config.toml
hidden_size = 320
vocab_size = 8192
hidden_act = "tanh_gelu"
rope_theta = 10000.0
init_std_o = 0.00515
init_std_up = 0.0282
beta1 = 0.95
max_grad_norm = 1.0
batch_tokens = [32768, 65536]
doc_mask = true
MLP neurons of a small language model. Each row is named by its layer, matrix (up: input weights) and neuron, and shows model dimensions 80-207. Each number is 500 + 40 x the weight over its row's rms, rounded and kept within 0 to 999. Numbers have three digits each.
After each neuron's rows, "fires in" lists the words (lower case) most often at its 100 highest values on Wikipedia text that the model never trained on. A number after a token or word is its count.

L9.up504:557461524484508474532489504515482439469529444467482496531458509473478565628453530494515504497459537519506438468528477481611452544522455583455457512495554474474545512476550544513497543534507472478490472492500451542568502519528458479460605501474521507437525509506495523504554497572422493509427493538566471530511474513485485424490520532593512511517473448484487436466519410530419524426510
fires in: "to" 62, "of" 4, "would" 4

L8.up382:463497549497568445504591503551452527502513495507562498539418473462497492537553465464417508512508477564438466505454530526515358502448502515520489537444560477475485505484519508486524555487474480447505473545461508495528462528475442526481594508501551529524502555517488536485540541515471498504510519523561504502478512512516559484571522538568537486536444456528515446471520502501425497483526
fires in: "of" 40, "among" 11, "to" 8, "thrust" 5

L11.up208:464431527441504481533466513522503538516547482435521523532503529441460623546542498535507479504564492474503509506428475500518453532522490508563526499467497469501458517499537470526508602565502498532424455481468494562502488486485387525463471476585497521468561569376524536442512461475484484584479447593511467485475484478528490503545501473409531485560503530525499496509460556506401490499549
fires in: "to" 32, "not" 12, "backing" 10, "9" 4

L2.up623:433476391488501559435502491518424424502490421457508504462446549511425469554550477490469490472560539475471424544511421502562549505469478499524545485478531464523507489570503495478389459472531528517462493444506518428533495571511518470433578504496418479535503519544496529494567504544410501454527532524558480498551455469509438467550495509520531468532530433483524477461527557569508524427536
fires in: "it" 82, "she" 12

L9.up68:463516445428557478445577438539448445466475485521530488544396518554485490474516481500565452513530440487468540477406444514504542480429479465504479538461565452488411508484505445524459484643481482502457442500448520440504513503532541469512525432436526424475481456485505511468484475445441482563512446527592408448471531538506542489477522537503623540502514493487389469513544495509473499494508
fires in: "of" 24, "the" 13, "by" 7, "in" 6, "alone" 4, "midlothian" 4

L11.up176:511476403549534542544530502484469467496510468541537495513418541527582457525518523545562464428543470528456552539400480425531522482472486460490474473450521454512510440454491458539522478481458511584506468486419464544415455553414498516429532464508535501497479530481548548528452496493459543476535480479525508490475508531511433466509492511542564527505451498540521505573515500448468493512498
fires in: "a" 50

L2.up1038:515460573499498566535484494487514502554414471490510532528499544498527477491454534476467516572514515418496490510526533482488532529469519499566492487495574498468492507533519426506430515440547410520513475476484534479517478473536520536507458470545545439526501556492520533467476466469514513533530506514542460544459486500531509482581495549493561495512425541454538526516528399505461505487522
fires in: "the" 53, "a" 7, "temple" 4

L6.up741:530442526506469461541468498540464524501409432486482513480588488412536470514474505504532527470520520489478485500466498423439485547439500518515446508548517442550541508490490465575432526502426492470472457465545481436510417489468490495462505511513535523419503466437482549471546516532468501519543531480515473514488409587434444510553502474415504507489567499491498485471481561480566454483507
fires in: "to" 60, "n" 8, "24" 4

L12.up544:514465460519473474485461553560526499488464518487497519494525487488566443448430461529515553467488449519452424492482462566528557449482481512520494491487456449563559502396526543489436503518435493539512440481492518511551400573521514492488483489475504476451543509463555450467549300534506457540445525532520484476517599571483468458470542476476477498468456510446532489508468477496538529464487
fires in: "has" 14, "or" 10, "is" 9, "have" 8, "and" 6, "was" 4

L6.up113:527491453530465489433457502510484473567536519517558462536525501519562502546479542452576503468549523519489476506420485528467381493489488462521527491444541516548482525504459535487487540530576447490424520535561468502514355503517478537485595476518560460550491497469535505435456481567499486510458578478479421562496555502487444566529513568478457496469562468460491458457528506532471490443592
fires in: "was" 26, "as" 21, "became" 10, "of" 7, "to" 4

L9.up226:437439473550493562446526519591497457437491498484470581503531492515545444538563508524577526530493458458534521561470460532569507512526454514512528493461521482562533525553550504471553465580515525454523473468529512547524494604577494475436495459479480515470559508495523480432506471510458470498448508513527533588469465587529507497510531503504431510484535487486491509452440567566444557428554
fires in: "and" 52, "which" 14, "who" 10, "subsequently" 5, "later" 5

L11.up396:516461487545567446535516498562443491472551418485479529468527545502494541526391567563511579520394445454469466547425523500525494439507413483513451498520570459467599500510465464477544408593504501528477464522483494514521455544538497488558486465478493435495541542497567499485553509462475465508524517460577573546412551500524523486468535514495516526497550559442510497482494496525472559487556
fires in: "was" 18, "is" 14, "be" 7, "and" 6, "being" 6, "been" 5

L6.up1216:509516525512509513556507506536474460502497502428526595538462443475485569473500511510507450499484545453431391511499483498537466563471456455508527533548544457562524523558461441451519490539505487415501413445524529421544454565544566475504456419558509493522614393511543537499554497524518481499470478511500537526455490573524489517555453564465518497491478599439546518507465493541502498423519
fires in: "it" 40, "00" 9, "she" 8, "he" 6, "they" 4

L9.up63:520503554532532519490517513491413516495412460515536510457589523486545554514453512484494510448549526475483468521532523477535491487501544514478407508496464513453581572509521532556534533511511508448493462470494429565506482575485555525558474510596530566480488535584507497450507433566504517501537533492484451488524574493474428538565527517410447537483487489471462453473503534547506507451592
fires in: "to" 15, "he" 13, "his" 10, "a" 9, "the" 7, "was" 6

L6.up156:512448484452500502517499458519481532526477491457501490507520493435455487504520465573470431485558484593435453418524521471546514485502424501463472496470543480430528485536497472539532515500544519489440428418477476509475472568532568566513556471529519433456513480502482545528446529484513493460556544487484494544515519554496566491507499622496493560413493504474510514465529491467494468501482
fires in: "of" 65, "19" 4

L6.up672:520429560505468469551539541539506440530506475472494496499472480509518480493491466537515487457481507468468428433519489459478429508430491422494459464463551465558476451455519536511522470485467450451421450473449475542482476533461569574492559507478497449473505472492533515522537497498498509473486570476518449463541533497463542478513522544457509595476443503503478496505520506438360508384471
fires in: "of" 73

L8.up183:496467483483510459432512492450494528566439496458532494414537522559533438556536460534533508536566488411569494500509528476494459510472487539515465512481506490529576489432458548551488487501583552473516430530429539509517496550504490523454513495558506458495531510537486520443475441487523507480473580530451457538527561560546459441483525534467446530526484411437503584502532506510493507491472
fires in: "this" 52, "also" 10, "the" 9, "that" 4

L9.up1066:488470458520488502580479492562437488497549465498504535510511526510555439534464496508503482487467509490492423542433504472518460517516458479510500488520482528498482520528480556551531422536507528502435479480485594525573451564527607469430543500520463454482519434475528490522509417469535482466477476524532536525560581496513505433491524517436498555471501503520507515493486524528420508486523
fires in: "an" 47, "is" 7, "was" 6, "her" 4

L9.up369:433424492540521401476490538551503451444496469542500499480495502495492486526471510499576541408451587471467479530456445505554497510454532480559495461468574395462488569446514536546562535522455490529508440519456549495492467524521541507475562461438509510471469559496515463453504443528466477561475465494494532505489558498517574514449564465490416487480478466462534502500432495474537498528500
fires in: "and" 38, "with" 14, "its" 10, "are" 8, "or" 7

L2.up807:480485515538417541513526508462530513519463483540466505498453492488520575505530392531607486505480559537492476620460514507527512422472500479557428581530479513521566465504530517500490393449450514510520513472496524555446460461471477537462453508547489560515518420448534458435499552532572493500456496413525540483534477507493494525538471554459446449540489534482465467540482514477533440525535
fires in: "two" 21, "however" 9, "day" 8, "other" 8, "remaining" 4, "new" 4

L2.up829:545520487506534470454524478509406485482521544494491495519514483533495462516548450513526510503523493493422470474489441500519406467480476533575495546472531531488442477495489483475478472628513463483454453465505522488494473607449526489498566469463449477414542531495548498539520494492454456562494575519509476479543464461557524485502526536494442587503458415530557446513550499491455460468516
fires in: "at" 23, "off" 9, "along" 7, "north" 6, "went" 5, "the" 5

L8.up20:440505520577477446541428554579502534516600562516492550580482505512545519515547585499470486456474487534466424559403525507496482579430536471473484544551497462516542489492497479537514439488605533508514499449547459547473449532467436490443556479476510482492510507535491564487452538517567504486502520452496459530446502478559534512544500561442497502515567468418588449459501504469511503475556
fires in: "of" 48, "all" 8

L12.up1128:496486416582497481550468487478475458439508504510479515508561447430475455550412452521528471498521460428466501513472480459498520481475476477559436471519508445529478524531534521442422442511478500495480478472448591501523465572541502550575506473533446459522516531528496530424500430502527436505532467535520564461484497462518550434521517387499504547536535576483550525507551523479525511533473
fires in: "and" 31, "or" 6, "cagliari" 6, "american" 4, "beyond" 4

L11.up1162:487548451530516572499502510517490472530493550490527494470450464436592507579491549527505489508512508448503485503474531502489513542520538472562477536411526537504539522603500460527534572518474445535484481382487529537493397514496473488541521463478398455463546440469462538528483479507519518496527527513577409513542548489506493386497512458519535520566493452453485475586485481514462493474556
fires in: "an" 74

L2.up847:473497492506471497456521450563481493510479493428515492524474479543440430435498520557502473526491528459482546587477432478560513429489407476567459527528555504438496547425453538480535518534464504506475460489523473503559485539511488505480467427506466503545469456520567541423528479494525534492444457542529474523552502492571531531567476543515470502494493508500445562454507517542506510428538
fires in: "while" 22, "however" 18, "because" 18, "although" 14, "though" 13, "despite" 9

L2.up73:505456430467529466472502398531516417489458399481528486537459458475498443535579477552459498437508489480485440533459475493529470500454512507477500546500575421509454605524435507518567522499481515536484487509462525471565418510584501476521476454461464402451521524496522522430538428533484520451496477497580542528548436532495533470537522527499534531443482468490494514473534468536502462433527
fires in: "in" 47, "is" 6, "for" 5, "with" 4, "of" 4

L9.up971:450522530469524531553504520501517501443489535504528502490438475457504457514527459563615455516562525461475467450419476597573536534479442516510457501490450529526533490488402466519489471482500500546474443475446579530455427471539550405399574469493449480491514561457498513487485515452415466482488568531514511476520477582495508532559528511414500565400503551462500510476497489557510498448541
fires in: "in" 25, "it" 14, "he" 11, "she" 9, "they" 6, "to" 4

L2.up1270:514453541477491527502532475533412495526462528438533555548501464532478460463525522630560476543516479479479461546533466472507434481527471468490453515545557513500479490489471571501479459537453536479484405463500507524549474529475513448518477464553453455497540552539504561419546493509554499520468565580588417523536452559614497524556504577508448497467515520436515540477512501454477524497520
fires in: "also" 47, "one" 12, "this" 11, "each" 9, "these" 6, "example" 4

L9.up892:493524574419553482483496501537547483519483539473448512499476494459486537484589531531535518525437523470474492595470526502437459412447495502485414571520538445577516519392508495564508467537518492495491477500426505487429465509428485470551502473506479470492507522528562555518508490534481515553546521488547541511490479476480512537524533595429500544463481554489549476473462506470428489467441
fires in: "a" 40, "known" 9, "to" 6, "an" 6, "first" 4

L2.up376:400434507469414473526584419502517427549502490459472524564490501516469438473520494521577535472467465487449470558521541451446475460505480488545482512457547429492547573509454561455526518485489475438526458537538488528526494529503498495516526514489556442473480544470523511518564482500465527502488500527565453536490531512556538496555505570487586481570495424502493560540587507491469459485536
fires in: "most" 26, "all" 13, "around" 13, "central" 8, "almost" 5, "half" 4

L2.up277:500430488503468452454519523502464500500490477473551502475477444502540483455517545513480495467503536426440465507442458475569449545476472475558463521461535412514490506492476569523524535538478566561465484420510530480591522540477512484431528489446440468493560439483522540463521465560482501548514540499522470456574463522476548417545509543472400517468495532488470436527471470480411473478494
fires in: "its" 44, "their" 19, "whose" 7, "your" 6, "her" 4

L8.up1230:446471506503516498540476478486508439601529465507501473487451500519545529547516508516511527533496473500510506463503480519503522555445515422571489472495560515552530470555427481489533520470554474559484493413480521539512550503477465440474578422500469513500473551511564525476438561521571467451496480471522509534449424539522564554527485523540512570499445534436510412509452507486430523505505
fires in: "the" 72, "m" 8, "s" 7

L2.up1217:461453452577562468560558444570463522529427483399461525525432503487526497474488455570493440527509461488441451519487528432514514469483507456576497469495568443500517580496460497498499527476522545510454430469548486477554519496517610526488476468509468550457600494534519548474519537565540493564494474507552493518518435497627467487609492545524533465531475459448486541519535481500549488411583
fires in: "about" 24, "of" 14, "is" 6, "before" 6, "approximately" 4, "due" 4

L6.up653:539536494480564469475587425588450468534461383496484493468385426493478503546503524553571477493420406429507556487462494469520424550493523492473515542523547527532553531431509540525539447564482487480506533471446438555561545524476552500442529464518459473504542504467533502437524479494461514511484505529466536535561497494534507546495504482465503526539497416479546508526432472478510469419527
fires in: "to" 89

L2.up1064:525415474532518426497545457548483466521529533421520518528427471489518495495489523597568437480478525475490491556515530495573413449506493468523466536475553481533478535466459573515470519569478484490514480484576493547532479481610499534451444506510503493516521490528524552443569503547518465511527487525532463510525469550590537466512508481498486513376460514452476513518480482547494469486469
fires in: "in" 22, "a" 15, "however" 11, "with" 8, "while" 5, "as" 4

L12.up1262:497415521572495468484533501538502550508485432410553472435570493528464469493595500477538512455525532549444464485492490397515462481504410496453444508533526484493563554504494516434524450473519489512533472427499475560554457554535481483542485474483441484450533596477555551501498469547498499488475480542472528532498488606506525549570486532590483613537536485439527449501515472483466517464544
fires in: "has" 66, "had" 13, "have" 8, "also" 5

L6.up954:495481578496543487599575481522504497538529547496547483470534520477500476480540517516440528504475485452418530559461513547498538540430457553514436536550541539549496429530450495520516475515535479475462462470408499554476512487427582464564571506516457495517534521507532505583497503494457550560500484487455570479521493577480507420472506566520475567509473495521496485521441487485543510469476
fires in: "s" 31, "a" 26, "you" 8, "his" 8, "the" 4

L8.up752:486441409534549531475552487502474503554432472479511504542593441481495481499464570476556527501559509497459478501510492469562470493460493484504440545484499413542459571480483492486425485489460537536512496503481577521473468476530549512501477455545496505427479506521498501480507463491546491563492447499546505502499548516468475477505490538411640531510429464476475505473515487512521521486504
fires in: "a" 31, "this" 13, "same" 5, "new" 5, "the" 4

L9.up328:482470452452515513386535422539449528527495503521534499508522468424483527568512514445461530536483390461495418553478530536457456480460516514484424481503495502542490522506534541528429514469515481500497512513446581494467423526485495458426449475490490528563552519452522481441516471476503481472481493507558507496550502520598471488474520478519451563387458456451514508468494508451543504477579
fires in: "in" 18, "or" 10, "of" 7, "a" 7, "for" 4, "an" 4

L6.up528:478456538448512523499560434528495518529437540531483449574517497459475548545539486540601516524501496466477451548504545520538401521461516484472454563471506494536533559483492504511500521500494471476486477516460453522511427429491504497521447504551536503458438447433501517499540553505466459468540452472533486549508515537531519539539517471505411512464436439452497513527478480487466489559516
fires in: "as" 25, "in" 15, "to" 8, "into" 5, "with" 4

L8.up442:475505437479500476476493461565507483494488511483529432573468487536513519517482483504549538559470409478510439450476463444409539517502463516468531521508515506500494490476454529498492472533483589527519496473475533485469538472500470534590568484486537438535520523457531516510553481532456524550460538497470515517541554570498481459491523528494507496471529477534460553452612430497469531512552
fires in: "as" 59, "more" 17, "most" 4

L9.up748:519531474492573484442523476552476487521533510473522558464569493399468592545518483464561558489540483452529468428517490494447478468444515471544436537440512386554452520469413579571530472454558432460474445498517487487535479430491554500470552500504486507507526459441573521536479415562432522524546596498492413534509554546509472475513526515453519490522498469468563457539497509557411530460633
fires in: "to" 30, "became" 21, "from" 6, "of" 6

L8.up537:464462489527458481564480495582466502482563475473495516501439494534455465515490508486470512490520442438464447471490532548477440483464454466465494542479529462505464538497503536461610444521448494477518471502552465520478493543575497505517548494503530448454517458492565505518522364532513473449491597488432554482526485535508481531492516527460490538551480478477504509483496512575458578439648
fires in: "was" 31, "be" 19, "is" 16, "being" 9, "been" 5

L2.up372:501459553543430478471452510565512446490497521474520466504487467515483495471498495582467496495497499510468525538501475506511458439509460387526484527476533455524573492546511444478564415517519519544386433488496485509503460522520459489482450437477472471502488546525502544534523492599478513518469526507549441483506468519504477520587494574462449482484504532475472459467473507536449505390492
fires in: "was" 35, "he" 14, "they" 9, "been" 9, "rock" 7, "became" 6

L9.up901:488513434370537509585492463464537493522569492498579481484452455569550561515465528492507502504507509508499438489473504542559475510488516457518425490524519476534529516461526565532600452514514466480410503440462487501537479524552532479533502441488479508469535521431557491499549486519478498547461513510555484490537482467504553492521522564490561506449478548453435524419433459511442461504497
fires in: "on" 15, "in" 14, "of" 12, "studied" 7, "about" 5, "to" 5

L2.up747:479440546439488478537562473519381426545453498488562525466495573457563492563445488474520507514476500432501526522487495535461510515433509520606453511486570554460512518453493468509475499511566490509456446486439524510588428517458542464516538482499514434544494510493530505457483478439491521533532513509489439524489495549590500496518518589449510477507438507463511527510509430496427504479524
fires in: "the" 24, "two" 16, "three" 8, "south" 7

L6.up221:423432479443513505519523496507517515521468477481486435538518479474531493552524462522493473538492514451482509506534472478535522535484544516470497489433483518489502494478494487504454492492585546498398498472551499532505538505516539552563559472518461521475495538505481505500540482469519435515484527486580437513501477452574522460537539560535471492555468453432512500488511501484430456516572
fires in: "of" 63, "1" 4

L6.up29:455504479470537510473496507602444464514517568454484528549521511514461493493438506512510506527549518556466523474434371528508548560523527445464485498504533509566554516488431505509509539521580475459462483505519546532530517484555496545504533463458512459440495548491535513423464501545425495514435545520498495486487466553513502444504497522532548433564470463490478500447517513564527500379552
fires in: "they" 54, "most" 13, "who" 10, "we" 4

L6.up1000:492510544471539506449502475557463419490526508508553502530542526438512555549499465472553536473522503516525542490434457470435444556504540502516456597584524504526607501570477465496619561470519509501548506466448450592545434492455518482473556458483526472494527583427562509471462495514475476457495474497525480530456463482499480534520512510476535430406469484478546425427487436494442474492525
fires in: "to" 51, "as" 13, "by" 9, "with" 8

L11.up1071:476454470473535448516412512481464545552490531512562475553518511557626512496494544534476549474525473441520447472504460540480525516525474447572453497435577520579540501512453539593522509447546497535530479425482498524594457541504519479492595476493471428535519434492508511527494471471534523545441505461519452538460439567511511462549502459536528543498499497471454465559509437461454518500505
fires in: "an" 49, "my" 10, "the" 9, "no" 6

L8.up181:475511531477534478541525508525448502540521488511496422459516554456507508558537498492528501431553484457441447549388459448587479509454488484530457549437435507541462527450443487466560499548557453489523508519484508596476473510419519489470549425496455486526463543454542506430447531532489455543442527487464534527490466531548558485457528609524501530482514442506470483490479465439454465465473
fires in: "s" 61, "a" 12, "their" 6

L8.up771:502512492428545511504509540526512509547543504481576543449519462475500480514527482508516538496484453501440490443435455527530462411468473430536474534510530513554473489505508537405555454582409568611488461523451573540494455460542514477573563488496547550464475516436485521487515419508491540517491487510517472568528533577497510503516534542450477551495421526419494461414463511447481534436478
fires in: "an" 47, "unanimous" 4

L8.up68:493458469494530534512579482519519529554499469490481483460468429553544597539438522546474465425555475456413505485419458481597489472454539498445527585478512454555455504455474436494525568495535437456524475521543482518532434516540476515512510528522508557481487476549520509449480491502426489469549490462560443450457483444476445486599499571544444528507469437486476444497538452426493500502535
fires in: "of" 21, "in" 16, "by" 8, "on" 7, "nifl" 4

L9.up578:509514531516535515508452481506555495495527537505532560424435426503572535521434522504550506505441519466429470524524512453494527484467447435498474478546460501569490495500497584518565517554507502471429453493525523459512513546492624497448547503525457463463468539510578520525510434521482488503481508578535461499489501487468503524510499509532493568466515492490556468397482501493509510413553
fires in: "to" 36, "on" 9, "with" 7, "of" 5, "for" 5, "in" 4

L9.up208:498448510520557517508451534570456554510458526518491527507540545447461486487490561504539515510456463483483475468498540536543551512514466467519407530439540533532536518521479514500515471455491475441468468516535541559475418544516526438560529484523386479511510486472446528485584506432593509552512514565508503550459515458483475496523498502523483527584457463524489481441462478483544480436470
fires in: "an" 96

L6.up459:507460494533492415529552389509505476513458433473492478565413466458487520582520436533485467517589458479500517505462528512559445473436498497469439496493515474504480531442434593511546554525501469541425486502510493563499531484481426519487482487478522449425466458491547513514528484507483529497532502479526543504483507505496504519552500545505433497478421474472490446460540337525435476470486
fires in: "in" 42, "for" 10, "under" 9, "by" 8, "of" 5

L6.up1223:508483455528541447461510512454458562504444423481493525588499475476491579528495541518532513466593501489537468492449496488474549543487508548557499535409454458520595558389467510483514445542496473504524491530543448548531471477446397508503539448464546518396513501437515506458585508535529562498427475487512526473489498490534501484547470535481500510487528475486500476478531520482513456470542
fires in: "at" 59, "n" 18, "from" 5, "to" 4

L2.up364:480448497481542468539528452475446436502526431422542534538425429571483450489467546580466463492487526469522470534541458487485458485476449460553589557428528458481544534476462559535538511504531542476495436552474490440514524463563507479490539509478454436484477532488476548480498385509460530545480479581595574469598482546583515514494510512455500467476494520505518531514563494463476564489518
fires in: "well" 29, "more" 17, "such" 12, "moreover" 4

L9.up1266:479487430550531416434513469541547450530492498542505501551509487525519539521553484510488437437493467561502484514468508498522509498408521476510480514508489485525462453452486478542513492506570482474510496488536543456494440515423537545471633446510512550417440519492525523512428483503514494506495497478610456492562529496482571510542472551508512560539503494501519464485529465473411524423593
fires in: "of" 33, "for" 10, "the" 9, "in" 8, "on" 5

L2.up1061:454445546491497476465483416493481411474508446490521452518482507424463504542495486513458516457477528458459473504426442540555433527494457501532465539497492453550471520425436535538511509534524485494458471509468514492514433534492452388523556437435458422496464462426587531522528476530499512537436485529500512443508511489512519541508521512461524535431473553476449499452468486540447468450492
fires in: "for" 44, "through" 21, "are" 15

L2.up594:464417543457492525530473492520431499530469475443546448581524467506486529572476459520453447511481487489507492496444469481513509566433460449470472477513524485511536478514468467543538489512564516547439476443423516485510479516543495503568426439497470460490565412566496554598450476468462522498450491563542486536583514463501485438546480619521452555535464503477520514474506481505478535418498
fires in: "there" 46, "it" 33, "this" 7, "that" 4

L6.up1077:421482510509523564480481504530500503526513437462553520550470452531534530542533499556498505530480450426457533497515457498516515643518523470524458476576512507519502500531466555507537521591448476461528511496550465568532554523474526489480508511451469463357573485543500501517567460533401544554465545524486485485607469516560440482494495517470459538542500499471474556502479495482485587424554
fires in: "to" 48, "not" 18, "t" 5, "and" 4, "s" 4

L8.up33:491519491536486475424472459581489486480504489511521461495513472517500554599472449486550453526549495462504529449440497463490422483504507561506458499425483489506505612456432532478452481528454508563519503486487545492543552553530525504485535422457505448515486561508465497474497494507441427503536447531491474443502595479542532533501542496374402523567458461383495467499518451538415493430486
fires in: "and" 40, "of" 15, "with" 6

L6.up419:484458469510506533540496483533514474484506416520528485503497557446489435502575481482522571565438563461480501499511450481525480493484480569526457504511520554536511549500512532543453483566479476518494481500515489556514530488494479499435524428491496422494579506543509490397521550475474426431523489517543474483544435469562514468483528447481454515486516521467391505475570556499536501447509
fires in: "to" 27, "or" 18, "then" 7, "by" 6, "keeble" 4

L8.up672:459482504460477464539528439501508485523482560495528549545395485547469554512544511476514517502519504424513499546482439466451498575510471543500498494579540422566508531556516510543529586545536426485502486484478508445430472532433488441452579496509471454476564583482539512588511519499493541554457471503502506516509467582533538438503513478520541508552496526481461485533541467454448513512485
fires in: "to" 47, "on" 5, "politician" 4

L8.up1115:411502457534516459446459459516514515526508514433482426454471533577572527566483546465503505394520479480449405478448481528413458482505517505479559481533509536496570534490514565550517452482512522505511479487505512520499514536501455511510482476534510473509538589484498488488522513469475547430548535483511515522464479597521499521492499512477455490498535481466470499415550436466488544527591
fires in: "has" 18, "with" 15, "as" 15, "more" 11, "had" 9

L9.up993:465467452557475506507477508561474490512543559524488520551518446460616515556553472512570568489518461470443536471482465498524472510504549459502484488503524488522483500425473499506516495511476482503487408496510499571549471545511471486439539460457497508426471500510562457521524389492503475489533501470521496471518488496501505419496601540498462524465476483465494471490465515535461512445501
fires in: "as" 24, "the" 20, "of" 20, "in" 6, "her" 4, "to" 4

L8.up691:485551536521506526479553478515421586537480450479485535546486493521515509458498541431542492486530425447519483401518450502477527542495493568541489513470484479472512555441548482452576491577544459507464472467558477579576509530556492561486560465498487453494463387555510521518527515520533471500499578484503462496472506484538482465546450527540551509497472501420550490501462536512506483417502
fires in: "of" 36, "to" 11, "at" 7

L6.up13:442499464496529496500530472474575436486479512496506542577506446497622537579561494603479437501513517463529532551485519494464450450457548541495452529548423505507488491535506523488493457507534564500447534447528525572491477542436524493528509501503406550409513498452513591502495487503536512492481487507503476480483444521497547506550454586431498512470453496426477476508518490465419448454527
fires in: "1" 16, "11" 15, "10" 9, "14" 4, "22" 4, "17" 4

L9.up1013:512412509445495510491513487502533511520445514517540491565475444524568549509520486543497458518462429526454494556394533416538500526470470498516417493481515477482545553452503552500460525548487461549484470500487497565491458560488521509474564469457563466376474524501505454416509534477431436477499480468556420526599489511533467529474535492478403558499480392487459519497460466444499481524578
fires in: "of" 34, "in" 24, "to" 6, "between" 6, "for" 4

L2.up1122:527441487537477514467538475574436462588477508495502454462511531512532481540521474482572505483469484532397517558481492489532503528436515535571512514501577482494498511515454480531474513501522424536443453454468456518486503539521538436546525460543513450472502472535588522536489495465492568510525499491559416481527473531516492498534499568494489588475483515419494422489526507454431472508502
fires in: "the" 100

L6.up963:529457412501497431562505486495483529571513533471476516511512544491542515526512483447491451509501520448499499483515516423559431518504515524560547535539548539442492544526548459484541423532512452514571446469581465494463482511486508571492559494565503495504507508553513523501565502537469524507512529468558471491549489492524436464539484542538505514452498447476527452512555523544516466496493
fires in: "the" 46, "united" 14, "in" 9, "to" 4

L9.up543:522449491496541507483521460518520497516504478455509515489449475542468450479495453512470481572487428487444498455473530502528388493473506492505482565434503481497579573455507537546499482534493443483501433449504488524589452511509532492502548505429472568462478471486463502491514462537459487587431487539501481515527562503505447460506492507469475565475401460478485534406377521470421434429555
fires in: "of" 37, "with" 9, "to" 8, "for" 5, "among" 4

L2.up66:482457483507507562469561507565482477473474485472564493501484542515488553514526532456512485474544441517494516498397456547538494550479495445470467465483492502517490455501559450573405460469544503556501462463509525456481524544437528494470493489562518449490485475420501552460484478441470488548486460524538427525531531474472495496581464541479478521481591485455535473459442475540435501415480
fires in: "he" 27, "she" 13, "sheet" 7, "healy" 4

L2.up211:495456521502500579462534523529423510494518472473521553571506488550536499507479497552537427543489468525494476518470401527464486460511439462482438503548502481427576470530466595586481492536493493522526476461484562527506501524508490514565510463507493489457540470584508524496468497512520485545486541550561480532521575469509527445493481504478462575510507508511548464472568438488481474501442
fires in: "it" 53, "there" 12, "streaming" 7, "released" 6, "espn" 4

L2.up1053:509482556494483517470487465490486485523532545486554536522535458482485494593545534512525481449494525451461466460422419505529467516503439463494442607489563480523466485461471559540587484522576542467503493469532452540478492523544489450529517465418484482493509464451528543528459460546497499528485549517516506529493525464471556537498503600524425509537497481474466520482531498519450488490491
fires in: "is" 30, "character" 6, "appeared" 5, "as" 5, "individuals" 4, "are" 4

L9.up585:567450542464534469487515490404470508525434520540523537466463507486533523488479474546515569554480483486444532438497502465479545513406508486463488463476483492512523470540479490460507465533548553511432492511569549538509421553454519496462452465435477566520484475484558515505498500445496596474501484492549512461500507528495500548583494506495432584465539506493532472429466431505511506467526
fires in: "the" 41, "to" 6, "de" 5, "by" 5

L12.up810:488452464517527587440540499530485506510503563473545532480559458473545463549532515516602539485435416428425521529435407528508488557562509403502462511508514461578515494518450552509558458504487538472433441510505468517539516504518556439421514428451523543528541489490568486453518529525436432513503480507547550505568534503462478495487527497540432538466485522557497511420495544551434483491495
fires in: "and" 47, "that" 19, "to" 11, "which" 8

L11.up108:454529492515540531524499524553475515540442477499487504460391486514527437528500511534515527528552516408473460539469512543553454456492519507523424569495594492506498518494480504550549480490499507539509527419526549497495454570496523545572615471598468538496525522504515559508470422512552577510450527541463476567468556460476507500470532482466516521553466454462478556454592480517544459514490
fires in: "an" 76

L6.up1160:493510459462512542493506519439501491517500424493490503514462460505487493551538475537473545490510531525450515545475538461549553495505482508457468492456489474530486518504464467511470456545527439557454494538587601511518514518484460440518531432541552534436490567537486496489551512528459568496482490468565444519475443520497469518540481506538509536379491479523539418520496424472502432482470
fires in: "to" 23, "by" 15, "for" 11, "3" 6, "in" 6